Weights of a small transformer language model.
Size: width 384, 3 heads of 128.
Training: a variant of Muon for these matrices, 360M tokens, 10996 steps.
MLP neurons of a small language model. Each row is named by its layer, matrix (gate and up: input weights; down: output weights) and neuron, and shows model dimensions 176-271. Each number is 128 + 24 x the weight over its row's rms, rounded and kept within 0 to 255. Numbers have three digits each. A neuron's up and down rows have the sign that makes its largest values positive.
Before each neuron's rows, "fires before" lists the tokens most often just after its 100 highest values on Wikipedia text that the model never trained on. A number after a token or word is its count.

fires before: "," 24, ":" 10, ";" 8, ")" 8, "." 8, " |" 8
L4.gate77:115121095134138130115143142154155163121128159142128112162163129140097117143144128120131160158143125151138100127121130110087135146148111072158123112091121135114120154138130122123128152164130103128153122139105096103107139126167139184166145131123121136128107116170110102174104160133099126110
L4.up77:127129149097146121130160151141143195111116153115129115155145116116144136117093112136105153160132158140112088161125138087110143140138114076162115153075153094127150110170087128126125110142151129160161112114148084133097146128183193126141156141101101131107079082165077109185132127146103131107
L4.down77:134148106098147159163163120142089137137151132123163156190172104141066093128118153148141083156121142129109144138135168157121120141161129121131148144077133144114101134098135128139167131124091155123127176131136112115125102132129090121124130083119135117117120127172136111166086158120116104114

fires before: ")" 27, ")," 10, " |" 9, "–" 7, "," 7, ")." 6
L4.gate684:163150105124128151141090137117134178135156134079158135140127131076160125116157146163075132141137131130097134093151118111133090116122088137139143147138154103112121167140166114111192135097159128114117136147134116096151197164101151109139155115107102144123105095178087142128130172149142135124
L4.up684:145173125115135148180125145154134108085104109123142127127109113121136166112133163132099127151142107113108114099167084125111124149138130144162153151146150153120090169149154123121147140066122128134145130148137117093133157111111119137146125119166136139124134099124127137165101168131156089149
L4.down684:125174123049125118144128081129128138143178133093138148138133146134132100115101138127141143140115112182132152117161137142137152139140116108129123173144153141127144156092142135146140119162141133067123132146099109142105089145124094106134170112098091124111137118195087145087025148141144126125

fires before: " |" 23, "." 12, ")" 11, ");" 7, "′" 6, "″" 5
L4.gate215:102118129099153124114131118124163117144114162104128195148142171146165085131145162156141137156142115171097159097165085128127145166117164139113125139100083134087145097170124111114100105137118101121116135155112125141096133122114130136198140092113125103135143189139117161113165118162124132065
L4.up215:137131127114073158102132113114160138151119141126119121137127127132178115129129185150127114108130154131158138186093119124132152128157108127117130116164126133111093095147105186106106143099193084121087108121118104132107141163099132139140133110152154112105131114127154131124127123158126101172
L4.down215:126104151090140116097132140148138137147154153128118121129100163138122140129127138159130118134165120098086135119131123123149119151130117129132121107100118105061128109132094137140075136164152164114130139143125087167124097150124107122118146154114163108104121127141091152185167100158163127080

fires before: " |" 33, " (" 14, " and" 4, " is" 4, "\n" 4
L5.gate387:114123098130130135111127120114125103161100090114135166145155120172078117139116125168144128133106102081115122115102108153112162114137149135128141139140110112128118084136136108135137124114138140156093130114131112112137137103097121138159128154135096097129102137136108164113076143120135132132
L5.up387:075125123135113110159143106142136125148092153109131105136172099110104116137119125130095102154178138097177102185096125110116127112087124152160144155134138113140159082164134090137110136148163116134117148160123149140175119149135112137134146128112120151141108134125140139133089128172141126174
L5.down387:114123106111155125180155138107137146113141131171129122133128115165117156108128124117116124159121089122114104080136152100135114068101165096100121161116147134116118125109133132138108148167116125094143110126119140119106137137106159120148130123107084109157092135116135128141087105153124071119

fires before: " |" 36, "%" 21, ";" 14, "." 5, " (" 4
L5.gate15:130105138149145087138166050120152166143132134144092179118105108095139097124087126130142136104151172129151092115132134151124149174117149127150119130128100136162165112144127129123130139109043124117126142105146192117117159108136095112188120120098139097182138091160147108166119147174184148085
L5.up15:105099161143102134112098122148131123086160144125137137101128138139122133119117121133138140089112106164106117145113151135142155096134085117061158168162136121174123145113128162146097163118125144154127170195133137132086103138116145100137145145093151166117138122149110119129111130107137110113
L5.down15:123132086114103130152128157136117126095133077143148127153177109163117163119167108109103120149085115118165163156104117103141117089140095115115146109131134175086106088101154141113168145157115162154171173146105138169131132133131151151115106077140116168141081112122156136150120119149111120116

fires before: " |" 26, ")" 11, "," 8, "–" 7, ")," 6
L5.gate33:163177082108113061120125152108120162114089109152132118135124110110110114073140136086074118114131186094129147146143104176108107163133141104199143109138115129099118151086108139173136074137137099108120119098142120098102170144131094171137114154164106129148130117119134133138104140115108161145
L5.up33:128179074111092115083122131125141167106127116135151122155111128105106098127131167087081104121131132139135110129122121092150119158091151128128121141104142160114109132088127132141141095141165104096111095096077145124129120127143129141117189137089106134109108076140135141144119124105142150099
L5.down33:172177093138124170170126089111152135133108098091144137162125119081086099120128136137135113105141130152114155093130158126091130137133119154149106145145157149101160140119104131107131125157150137131107121077130145097117097126114131096145152105147105094133169086170133126133083119096112123119

fires before: " 0" 28, " " 9, " 1" 7, " +" 4, " −" 4, "\n" 4
L21.gate539:162132081106146082106117092165134118129104129137177117125152159115168129108145114137124062121128134134134113114191110119115114139117148137112107128169124081117138169147144125103153144171101105127139106151099099131146135132129161136163102119158156110128098115111128129114102103138142105148
L21.up539:169160104133121172130106132153179107133135138101098107124104126140097119141159114149122112159085100128153113151130114103121142157128143118129117159150129102117123105109134167092173139133164131175148117179129119113140141119106145115126139110108108101116120114129150148139175119170146136148
L21.down539:139140118140160110115126108127112119148113144145139167118120150158111133078139124136123133146143148116115123101152116153150133154139144115147138146176142107110143135123123147158085116144152133149100113122140138100127103115153132132167123148119124105113117139113113126110109086139133110174

fires before: " |" 37, ")" 13, " (" 11, "\n" 5, "," 4, ":" 4
L16.gate135:102155110110135087128143134147116155137093152104122161147123136106123115127118149139126114103085109102120118177115111154109161175115154130123150143143131114090142125128110144170144128107120135098137152112138098133100094095057102136140109188143145165124150147121155104099135119068116140129
L16.up135:112106111141134173115167128141112163133140134104121100102130109111108114141101137100150119114132137134149123130115119141163084113143092096133116163161135151132122113095135096141073156108078145144121113145114121137144126168111122133105099144124129112157102122111123139167097116142112102192
L16.down135:137127116129164116155100149116117125089107131106141092134162112143124070149079150124104106147125144136148142133148121053108110153151100089112173098141179113096170116119074138139146112094113129148159127117119142106141149103140135115142139091131101107131128122121164112163121134134140133133

fires before: ":" 35, " |" 24, " was" 6, "==" 4
L15.gate452:105119086115165094144115119135135147136153184113125131113163138110134141173145174103115128096154131095167154142149149155161097130119131138137135152075131135138140134093104122116162122131172100094142132151128088116098094167132159180133149128142132163143152128107123106118131107147143142167
L15.up452:109118127125137127150130175090079124100097122142143116160122153161119143120178136112121135125112128098136155141102138077156162126072105078111141156136134121127129136118126164104116082179108106143133131177079175142119123102086158117134115160132108122105127053134180141157101135133155147160
L15.down452:124140104117133095128132116146111104143135127127086131122162128125125120128137121104137132081180179124153100152082154139128127133095146120080102158139096164123109129136153106100141154196115125108155142128088145113149117121147112148118124127109135151153139100101142152109181119105110105165

fires before: " by" 52, " in" 6, "." 4
L16.gate460:126088135150162100117140176143090172083154131112137135183123123145134147151109091086132186108123126161155140133127147118138155126141140171151089148119110119134165116116152110116135116191141127117102136124144139122087147149102120143098126130130111103154111151139114115151122118149089106093
L16.up460:127094144166180095101084157147116162134106147115147134150143155099078122116115133163139127147141134158126140112121158097176119115124112154106163099144138126117160104102156145107190107157169125143147146140145145138144136147075126146112079083118098122147139130129121189121169112148114103105
L16.down460:120177114124122158169126105129128096112128159165140136145104136152123132147151109149196093157134162116176115096140129100115109131162129171146124128134091126139119150100121117125147132103127141101133160087116120133142146157122110115134118140122124082108136117204155139141094109166121136139

fires before: "%" 29, " |" 28, " (" 7
L4.gate524:164119140120124124078105106135113100113100127158127159124103099100096113135203111116114130081114131166144084130141077135100117164170176162131139122105170129068114115135118089158094143093135089143079157113106097133097143133163132087123172126133109140141101115102109120149148133135138142153
L4.up524:160107147170148137116135125166101131089130117155137123118112107139159052140146168089125154049144113111154115137141169161087115123140160140089140120142160151108138162128134093111109139122123157148092124113084144132093126130129077115117107109075117112134109122123136130165100141122112156105
L4.down524:120080156131148125154124144170105145062110120145139105133166107141147116124128101124105155119156151104087138118162139141129107084102149152072148119157116175174159176163123117143134134149093130161170153119099141068072119087112137083105091106147110130143085134139148113184139142141100147141

fires before: " |" 23, "." 19, ":" 10, " in" 4
L17.gate667:156142132095165115119171098153137097129141128097105129147129112124138086139114125102126130098136129174114119193176121162153179112141154146111168160103131113057163128165154146160135092149083099142161125154124144121109140169119087172119175165101114091128118109139128090140110152109139110160
L17.up667:161122104097101113062131139135097139139152182124146153091131153150099094106170166123136132103153136142128156101094125103120156138142131142122134131118098128092110129132108138161162108148146115137170118100148132173097109123109115133139137138136130109119123155139115083127143131129146112117
L17.down667:086109114146137134152155162164114072166120169089141136096133113141116148164151141128131155106150165094111126168129176109082119155129101144112105114098115179095161111145141118128094137137135126173151155101085140127097098132165085121120149145108141110111168150141118142102116120132171139162

fires before: "-" 81, "\n" 8
L18.gate14:166087122155126078153118121123124102183145158087160155125106140091101129131134142160098140119150158138130135218104088160093154132147078114187116121075059112133134158127101153121163118129122101119134096123071131094096099129137139143121110176143122162145181120161146126113119108124113124142
L18.up14:167105132092138063148096102126112108132151121107080153136092105151116135161158126185156119139128140146149137155135161102142114081137109108148162123122139123141078125148108126084111159137137152107104122131107110106199116119109106116113079122134088143122103104087131134144121133128177132119
L18.down14:134135113122126130152138151105092128142130114168121120133157082138124092138137107100108139101113134111135119196156135118143143167126103126124121097109117140118161096085134160115156085130143117111107079147112167103192118133127209099126081142138121135164127126126140089155095151126072103121

fires before: " |" 71, "," 4
L16.gate647:108151095123132154125145154124128179082139111139141143144128101126146155137073143086110161123147107114088128132130162122116119140113133145126116077127128109091131132127110063129099109112086132134133164143109118148109114148125127143128075157132143164104108142182120104107098122153136115135
L16.up647:156120105126106150116110097111128139149154155111094107071116152143092081129116109153116097131173142135136111160159156127106156097132096157113140127116105137129130108105085141099138157119127094102111104148088107101131151078148123137134132126123115119153177099149177134145118163095101121184
L16.down647:139135125156112143207111115109113094082139167091132119167127162122101148132131105170097111140171130152133157109160068089122151115100121123134139140122129165150114131137178133124124143123145091081133104129101136096131143105194090109131120106118157130131128144161149114112162118117138139121

fires before: "\n" 35, "-" 33, " —" 8, " " 7
L13.gate480:157151104154144152138096091152148124176116110138136141136131153145147156148133196200156166104129115090114152113117176142107129159107142121114138145138122108142145147149121139105136133150129129144115117103149121152138089163111135185145131128142146147123097123121115140132106108083141145131
L13.up480:136106103174131121145138118134188089132149098122128133143141122148118164133140127163157114098114120133145142145134089146116112112130124117116125113140101086130137131165134099115128121118080101130131140114075126142087102134119151122104118092145152149178105127147117115150140091096112108138
L13.down480:122155134158111127122059153088133141147138143132129120124128114148108116118110079105129098120113111108158140128132180156166146150147091107134137098163118159129152136140099138110166104116121151112119168125137114123134143135137134156175072127139136158158127166107136140111116134106056109083

fires before: "," 46, "." 15, " and" 5
L9.gate741:132141079103118166153190110141118108148125137099107144162090102103093099091101115143145109123116114154135100107125174107149113118131100161147165127155105115127133170145146153129135121079134107110097117129128144099154118098095118134177119095097128102134134127137119120150129105129107110167
L9.up741:135137101140144092176179132118142137165119108129138125139164111128098119143113124144096088130089151083102103120129097134106153149113106177159122094133111101115130124104144100123165151113098147155135097101159140116124123149128112129098153123135131145151110127131179136140097170143077112102
L9.down741:127181082094079166141101131138141129132092140147124113194094163119125109078121129122131115162142101121151083143164088143095101124142098193142135117099117126127098126093101157125137078124162156077121105077107143105115085127128087175144148159095140080108139113182144089156082119107130116114

fires before: "," 15, ")" 13, "." 13, "–" 11, ":" 8
L5.gate336:143125079095136162115154107107134149127120138138123129187100170098150128135133148126169146128105149124138110123140100143148149135123102157195137143139168124142090113145129114103152096116156131110121061108124116137170101104130106122129107107099110112155142114145156139156126096125107132124
L5.up336:156145088094145106056097159132136133129131143109140090145137163125129145075131122140139119123126102091126156153137132132153115137158113097132110160120077103130094091129137174160141126106120125111136141146105121123170111136126168133127132142103138100144119156136125134143105140128123125111
L5.down336:128119101128092132138122161123117138120111130107164167156115155074111124103086166130144129163112108108125130080136139151156118134177078105126111153094146092109130128113123129111164164131151161120103105138112150187128125060121122145108139101118129130093107092138125102108086127107104141085

fires before: "\n" 49, "|---|---|---|---" 5, "|---|---|---|---|" 4, "ations" 4, "." 4
L5.gate381:126161107120115150126171119130120118151159101128111117167114104169110099122120108129098112119105135136141124166088104125158081095157146142150136104177106114165138138142148108164180108098164121124132093139121170096148131114122132145098060141079132116133124111122165121127089084112140094136
L5.up381:124149094131139109109142132161120137097089184091107149170116141089116119079146143112175074133114149143135117126101106109136120131110122167161106127169110088131143153062162137134128157145164121129142109141102104164101112130157128151155117113132153129116060152144136079117109137117108128098
L5.down381:123141114096122156151138168134140120164132114151116125148097142127134081098139145121135124119143149160136102161131107117144116124122125140108113068140120129147106153098187103155188137122140096143155087108153131109145153126176122132130106161136141124155101157112163108120107096128080089141

fires before: " |" 27, "." 23, "4" 4
L19.gate549:177183101145125160159141109126128168117160112111142131158185134115118121143099125152120087134158102103140113184142160099144080068125128144125155122134103100145089113154112083119108064133124136163137172113094161123135116088106140144120145128082146165129143120134131128149107132100149116094
L19.up549:170117091153165165101140106092133125128153159125132116136119112148130130166144182145113137094116147161168124128172178162086118082159106116139126151117092098126139134144139151127135118125110101109103129127064168150137125078135109094154131150129111122146131048134168140141096105135096090104
L19.down549:089120102111088138148134098090132140093099096096132161134168143153135129116099115095104141106152127114136150082134115096107140149115112152147086150135148132141120091135142132103126115137109150091131118108125157104149123144126103111113115104112111138145119145119134160119125134091102133151